config.yaml
n_layer: 9
d_model: 256
n_head: 4
n_kv_head: 4
head_dim: 64
d_mlp: 1024
vocab_size: 1134
activation: "tanh_gelu"
norm: "layernorm"
norm_place: "pre"
norm_eps: 1e-06
positions: "learned"
qk_norm: false
attn_scale: 0.125
bias: "all"
tie_embeddings: true
parallel_block: false
init: "normal"
init_std_qkv: 0.0312
init_std_o: 0.00736
init_std_up: 0.0312
init_std_down: 0.00736
optimizer: "muon_variant"
lr: 0.008
lr_mult_o: 3.0
lr_mult_down: 2.0
beta1: 0.95
lr_head: 0.00603
grad_clip: 0.5
warmup_steps: 200
schedule: "wsd"
decay_fraction: 0.835
decay_shape: "linear"
final_lr_fraction: 0.0
batch_tokens: 16384
seq_len: 256
doc_mask: false
train_tokens: 135100000
steps: 8246
dataset: "wikipedia_en"
MLP neurons of a small language model. Each row is named by its layer, matrix (up: input weights; down: output weights) and neuron, and shows model dimensions 16-111. Each number is 128 + 32 x the weight over its row's rms, rounded and kept within 0 to 255. Numbers have three digits each.
Before each neuron's rows is what it responds to, as a language model described it from the Wikipedia text at the highest values.

Description: Hyphens, slashes, apostrophes and opening quotes or brackets that join or open a name or term, as in Butt-head, m/s, d'Arthur, "I'll.
L5.up339:150094154151128150139151082091170071153145152143134133112164141119151147137133113171145091177124136105120144137096139141105083095071117083155142194150116132120151175112125142180150096137101169116136133096044153155097097091126098182165216079146153135142148120145113147156123152149118177121
L5.down339:068075185158119110139089102091154132119177150170088170134147174149174088129170125153119132146141131139112131156148097059112157087120135055123138113112146072137167055132153164148143093197151119084142167136199117125177134142158095175090107113158168076114119142147151137119125142154117119119

Description: Last token that completes a word or number split into several pieces, such as the -d in retired or required, -le in invisible, and the final digits of ISBNs or coordinates.
L2.up600:182149118129069157146136111187183084138085139140139129151033160075155159035170130137120160135131139109105190121137108121095083055132183128123206172144119127088089131127091052133142205101119120137182085082114161129187132092123146098130082130138156131143144077148113156152135149139067154126
L2.down600:150136160064187103117169164123110130163085148123142101117142115110070171144131103160089141115090114148164149081110114116067102088122118126101115159144121142086109115138107138205116119143161069155176135104064139140150103140123087132126151090148070134126128144116123075166097176084088126132

Description: Second word-piece fragments like ay, ate, ow after a short opening piece (C-ate-gory, S-ay, D-ate, P-ay-ne), plus word-start res, often in tables.
L2.up913:152121134107186127173138149120074125176059117110097156116134161105153111130113171118127071083117119129134119153152098155130105186188098177157113136143149082079150103122139152188190089179096168188140105165153132144129065098085160163094065170151152141120126097138085146095102157132110148088
L2.down913:124159165148091090145124138173143117161125139101129177108129145121105098148151129148153104146104068109097094129155113184171083102152113126158100105144105141118115151100146118111197140125160132137110075165147126131120093083150108164148127123172066180126096054102128136098126134171097160112

Description: The token "a" or "A" as a standalone article or the first piece of a word, e.g. a lot, A|fter, A|gain, l'A|mbigu.
L2.up281:126147146124077126060204029166104142137109109132144141176155133106146117141139144145103136155138124054125135113124076123168097080093147054113095141146112120092161048092148132107126104068137130189120146120166068143168159094103117104160103190076143159132166145108084125159116171089145128110
L2.down281:105128103099060167126145122154077193129140099158125148118039113114153140152132166144143132085106123079107128118143106103145146164104147103108112192147112145147157142110131158105133110099095088191096163115227160143115113121099111121133128093084124140135094124147124172162127173119133156136

Description: Short second word-piece that continues a word split into fragments, e.g. re|op|ened, sh|ort, H|ot|el, Pro|t|ected, deb|ut.
L5.up355:131127109118096132126060085137101120192138119092108077176111145157134119131170067145123161145169142082092090118118127113169097136136122145137125151188129126101166146103111040065185122130107121103126199116134101191153118069193114108080155143133092112185132086175072100209125226150112125171
L5.down355:134144132128126080172127132124111104120159120124147163141153156136130138099082064122098079111101117126133181111184143086093085163088181157124059179131143128120131127126170148135086141166150138117106127149163147140129112162144114146142107091128083086078118175041114111126155100181213113154

Description: The tokens "at" or "it" as a fragment inside a longer word, usually mid-word, as in Represent-at-ives, compet-it-or, cap-it-al, approxim-at-ely.
L2.up659:137164118130067153129114100144116155161146125153131181153078176206095171102115157190160171082098131157114130119157140109141121071132131137121136159059144153088124121127070070151200230102146084133100127130087133087120158113114218103102149108155161149185165196142104126109136159129144166132
L2.down659:122085105168135150121169196106095155177172099168136152140090121144102103119150119097173207106094130143154115161119212103115134125154112142099141149066177154097112121125112094226104123105156073159177063141135124070098131143088075080135157093176154111120117126196095118139114139156089148067

Description: Short word-piece fragments, usually a vowel like a, at, ens, inside a word split oddly after a consonant piece, e.g. st-a-ff, rest-a-urants, st-at-us.
L5.up106:082191069102114123156152104097125100106119140136121189168146118163124099170075168143143164112120151149168149180154111136114132137129165139126119132148139085134156086140156070141140120131075146131105163066110127103173150145090164137140193110095131084124112115159180143073164163157111131142
L5.down106:134104156128036113142105108078167130133155126122122100144103118111128135109123097065145165117158156139122149159120124108137144065111123134135105187100057196114095102101157123100132215096111159111162089118169143154108123127122148133144096112147194101066159182111137149184128103100112159165

Description: Middle or final pieces that complete a word already begun, like distin-ct, hos-p, wat-ts, Tot-al, plus spaces between table cells of numbers.
L5.up180:145145103160144174154131186122156108112143166115109124107080132163151121089145109206135080137168093129148095124138126171080041127140131155095209104133147108100109138175085148122173130182165107091085091080112130117109110166095137057075122115128113157115090150098114113129153160092113124104
L5.down180:126103141111176060172085120120106130074135122095129134134119153123127108113131091142123142108155084142144143133140146164164136067104143082094174133113162172147161133099160194163147129072128176056124145183130175162037085116177114120128181070111131162125138193189162131112072129170152121115

Description: Word-internal pieces, mostly "est" in interest, forest, West, Leicester, plus compass directions (North, south) and fragments like feat, Seattle.
L2.up862:187146096133183098100105109119087142155100159063117125146054130123155134118105158128068166137122109101073054119204119147133118166161153143125125114110164159099135070137078163141093153094109133125085133100168096124173170141119105144151107120101149184141089094096142083192042098163069099086
L2.down862:175128117129146145106108097070112103141132173075101114186060130150113072098145162092178133146150125145117108164198118114114184110146092130115160094134113185092131089119112214140129101138097141141055132113136115141152210127148140105128139099106152165118112169099126144099136122106133144143

Description: Hyphens and en dashes joining parts of names, compounds and ranges, as in I-59, Chinese-American, 2000–2001; occasionally mid-word pieces like com(mented).
L3.up421:109135159168094092105067104148118169090155150107130125119123066134166095140105141110139093163150140025122116140158130116163111109143135156127117151113145151111093176136060126147175143163169103108077115151096104090095137168105102147171130147135137125135142148113124120122175109096138128125
L3.down421:076126129162084126132106114164123171163130143153099123127155080158147121117175095067078144137127145122195115131104143110088101126142037177115156097111082099142164086099114185145144127121140166130058107128115161160152151052107142128145089116139165156165099106177165075093137149179156192130

Description: Second word-piece that carries on a word split after a short prefix, such as p-and-emic, ev-en, milit-ary, dist-rib-uted; sometimes "but".
L3.up948:170114123126120105146104117122165115082177119181130166123147125115088138105154103136148026093127133127138089124141042197161077141089121116109151125152114181113127156158112103131116151096128102116098119131065159121154142139138104183104088179148119116083112143105132064154165133172123176083
L3.down948:160151112136112177114122157162126145107210091079137077112152070153173144138137084192207199139094152147151129138126119135114166166083126135057103178211118082152111187162153102096132140090070155122131124094137149087134065124101138121122123128105123093132132089093132208088150121149170177159

Description: Short word pieces inside a multi-token word, often completing a name or common word, such as Manu-el, Migu-el, Lab-el, Pol-it-ical, Viadu-ct.
L3.up593:146153176144100067085102134161119173141115051150158096110128100157105165107121139090084121102088141170156088101083178127136078122133108165099143131142070072057126128111094112143092166155122154128106092038112151151069114119177109146167151102177153107177155126178107150135099180122195177103
L3.down593:114099102208098081160202099127149117187041122140165156131056091139104100171132132112160158159135159134165118116090157137162145084122110190183100070077146182147112129172126099136176168160171106110101127094118121117158181149127184153067117126122108198136139101152164116165123191158135159112

Description: Word pieces that continue a word split after a prefix or opening fragment, especially est in invest, interest, investigation, plus ject, em, ram, ult.
L3.up392:190234115093174144099154154148100091126191121118113167114098109095087135183105098178130142087108124170142130084226134117176160156160117120125143128135064151141096171197152173143125133139098134131144156109104104126130124154081151118117117131103113078158194071160138147146149201060155128139
L3.down392:134143134168090186136094119135163157141157164131079130130161136105087142156091098153128095152111120114116149126182140124056106131120144103159188098147114148135145054130162119124100152137115139183195101055128140077155171161042080098121098173209110080144151092135176063101133124132114128138

Description: The second piece of a word split after a short onset, chiefly "and" in c-and-idate, b-and, st-and-ings, plus cl-ub, cl-ich-és, reb-ound-s.
L2.up573:134137154153116140126115126096142135148102169075080133072087138078080124181141105117183138129155103132170143086191078095141104158137174140133158077142183130095132088169129130104151151110142128156168116138130125092189126130153089147105132093125142154118104110103138120087182213136112134069
L2.down573:081098156108167110158069059099134099122166100164058088108110165119120150135121081124171120133130126118108175128147193104132118091105192129149192165104096132179097151204145137068120171125156092141208054122094133093186073132138173142140121109121106116122149113149136161126175129111054152089

Description: Final word-piece that completes a word split mid-stem, strongest in sports table headers (Poin-ts, P-ts, Promot-ion, Qualific-ation), also adverbs like near-ly, direct-ly.
L3.up861:112086152114059099105192213171165119092110124105120091096058119098108171172112101098195105144129125145090138069162117138097159140122115064103153173098135079134157060110118127090112155146175123115142154091068171141121182123042157098136093128103118109111152162066205158076102073165212125151
L3.down861:111108175195161104151079086098119187147147184058097132153100094196141099142129108157109137167106089146120155173050137100157137135023193100102119052110150161115113184120135157164076141150082118139189097146127108068150105114132156145158194144124128133154123180152149074135044134054100114161

Description: Word-piece "it" (sometimes "ip") inside a word after its first pieces, as in comm-it-tee, adm-it-ted, rec-ip-ient; also hyphens inside compounds like COVID-19.
L2.up282:116172181135076130082106079126171131089130194146165151116184164098138085106081131105118091154137083116111110132103217143082077144120142141138112119120172147090088105128138107230222151174074167171089096128073163132168132124114139138164200137165141095116109127089128138099129136151153141137
L2.down282:155113138175056138086097121148082138216164115110150114098133137128158145126121121077097112148077117177135160105122195123112085119147132192111145125059122107142115199154135090160130109142133149154195102118110149103139108133191114137102163121182087106177064175148154130130102086159122116098

Description: Short word-piece continuations completing a partly spelled word, such as aire-d, O-r-iginal, Aber-d-eenshire, plus table pipes and ISBN digits.
L3.up228:155103081095150148164113126137117107155123106128172083101146187123150117159172136123178135111136139184119101134173125119106109076092124146092111103159136121075113092107128059081124168115170108117161110147058161129141145131121152127175155139193116158050127129164193101123157121167098132089
L3.down228:183130121137170087097133157171081150092079126098089093141119144174142099113103138133203164157121147116069117038174129075165106089139153106141146150194225139124183100161143184169127091135100157148168096162138086086111103135078134118136129141165088096147118097105068157128126137095067138166

Description: Short middle pieces of words split into several tokens, after a prefix like s, pre, ins, such as pre-ced-ent, res-ol-ution, ins-ect-s.
L5.up425:103126126124185150099153095120134128110109100089130154133133185106123129136102097130136089168115085111144102141233154130167166127193101117121119129132105134149169106152104129088113141167062146057159158106126103149146235164056185103130142104075115116121100043167118117153080193096170130136
L5.down425:177089135131105129149090169154148089160067183126088128116113143052096135117102076150130120129150110135098107127109194134147060155072138107088196079099130089153160155092149138057151104150095128126097136143124122056185113086113098111091138152118130119119129140149118184128134101152149120093

Description: Short second word-piece following a short initial fragment when a word is split oddly, e.g. ent-re-preneur, st-ate, int-ro-duced.
L3.up834:102133119119125055181118129137097116138116114136207133115183089131125153177103130138087111126091092140096106148148105114130141103139148145164101104102151065152166101071118045112134124147125117137187133127105126107120059144146171166153084153115166156083159095135158148111093184145062123111
L3.down834:158138144075111149156091133103103117102175157121140065189157114135141124113080070077142110080116111174071082158151149144127197159086120131124106118196127147095154129129133164173147098114108214158144050086163131170105149076124134158078087197084141104091048133117118178062156125166100126164

Description: The second piece of a word split after a lone first letter, mostly "a" after capital L or F in names, such as L-a-uderdale, F-a-ult, L-a Laguna; also j-ewellery, l-ong.
L5.up994:162132103139112090132137170104093135151114114154136115185130146149152070167199130132134143144081126120159069141102124194184163179154092059210092096197134156125120045169137132128134063114080151127152115063126127147134102149102135107140090085020155111156107133135164162125142097123083153128
L5.down994:137085147091173150062148143116103130131145131126138112157136061166103149205192161220118165147140121125156102094124160111119118111153037137123141157158114161125133161126126181168146096200135146093156124144072111145060127101086176158191152107077143152082114165094086130158107115148178120112

Description: Fires on en dashes and hyphens joining two items, mostly number ranges and scores (1988–89, 4–2, 30–35), also compounds (split-coil, COVID-19).
L2.up377:123102127129146138062115162163107117136157076114110137124076147130134101117153095128083122153101158131102139117104116182160124115145079049139195095115144156188122150166107071208175121176052131118097106121112103169161132089100137146148112135141182097183127159129110125109142103119140170102
L2.down377:176064140136111141127142115139114172130177137140103146070153112147130117131199154154092126205117126146160161175127147135111150091130094117102151123108127098154170106100134105179126112178102150126060106086097101144200122070156098140162147153173148077160090131141139105111178168182122177084

Description: Final or middle pieces that complete a split, highly predictable word, especially Part in Democratic Party and suffixes like -ly, -ity, -ation.
L2.up295:107150073097115106053141178163165114085119087131148137054116128121118168145131134125104111166108102112133123127196096079118175160075113128109140126141086070155142066129154095112119154131152123129127142100103098133093151110107115138149133157068148071142136159142116077181096056134131123179
L2.down295:136052172114138136176130113149178196057112146137083107098157099155074104148122155152121141110167114113131119171051130129172159152178128093172155131110130158129151102113186128115154091150128128060199075114087140175118158061175188143117130116192110133146091186103133114149143154107084169087

Description: Short subword pieces inside split proper names, usually "at" or "ep" after an onset such as St-, Gr-, Cro- (Stephen, Stratford, Croatian, Richmond); sometimes the preposition " at".
L3.up306:112169091097160155142134170124106133127159080108181199157124105114105093113129065166117165140134195135111060063111129095188126085138198162054088136127100117194142129154109067171112104138145077159124126130109121181108166099147098119197072126075177172145117111180171125112132141097096120157
L3.down306:141137099134105086114148113124107119181163141104085111124080165163134173189088171130167134162122162225137119123121133089132093069180119154146102127154124162143110131103106113101084127102115204164093124190154162122118109156143168105121130095155110149146096184122109108172132161210197156153

Description: The vowel piece "a" inside proper names (Cara-, G-a-ulle, Becca) and the article " a" after "is/as", as in "is a", "as a".
L3.up945:133168098121120144147164103136112127119155096127113185122154137101138120190143152154114172164172186121123110209126120108097127142166157145127147110167151195179120120077127152137101038112121115098071157135127137157090104123036153114134166175092163121100124108086186143114103133144131136145
L3.down945:108116160080130145133120147109116091148102174154110118123115158160145152105133100159194102088109096148164097142079078120137094130137190130153082092117162164127130076104146161109191131178127098119166140104121156077139108189161066101183119161158103060151060145136072139139196122186107149113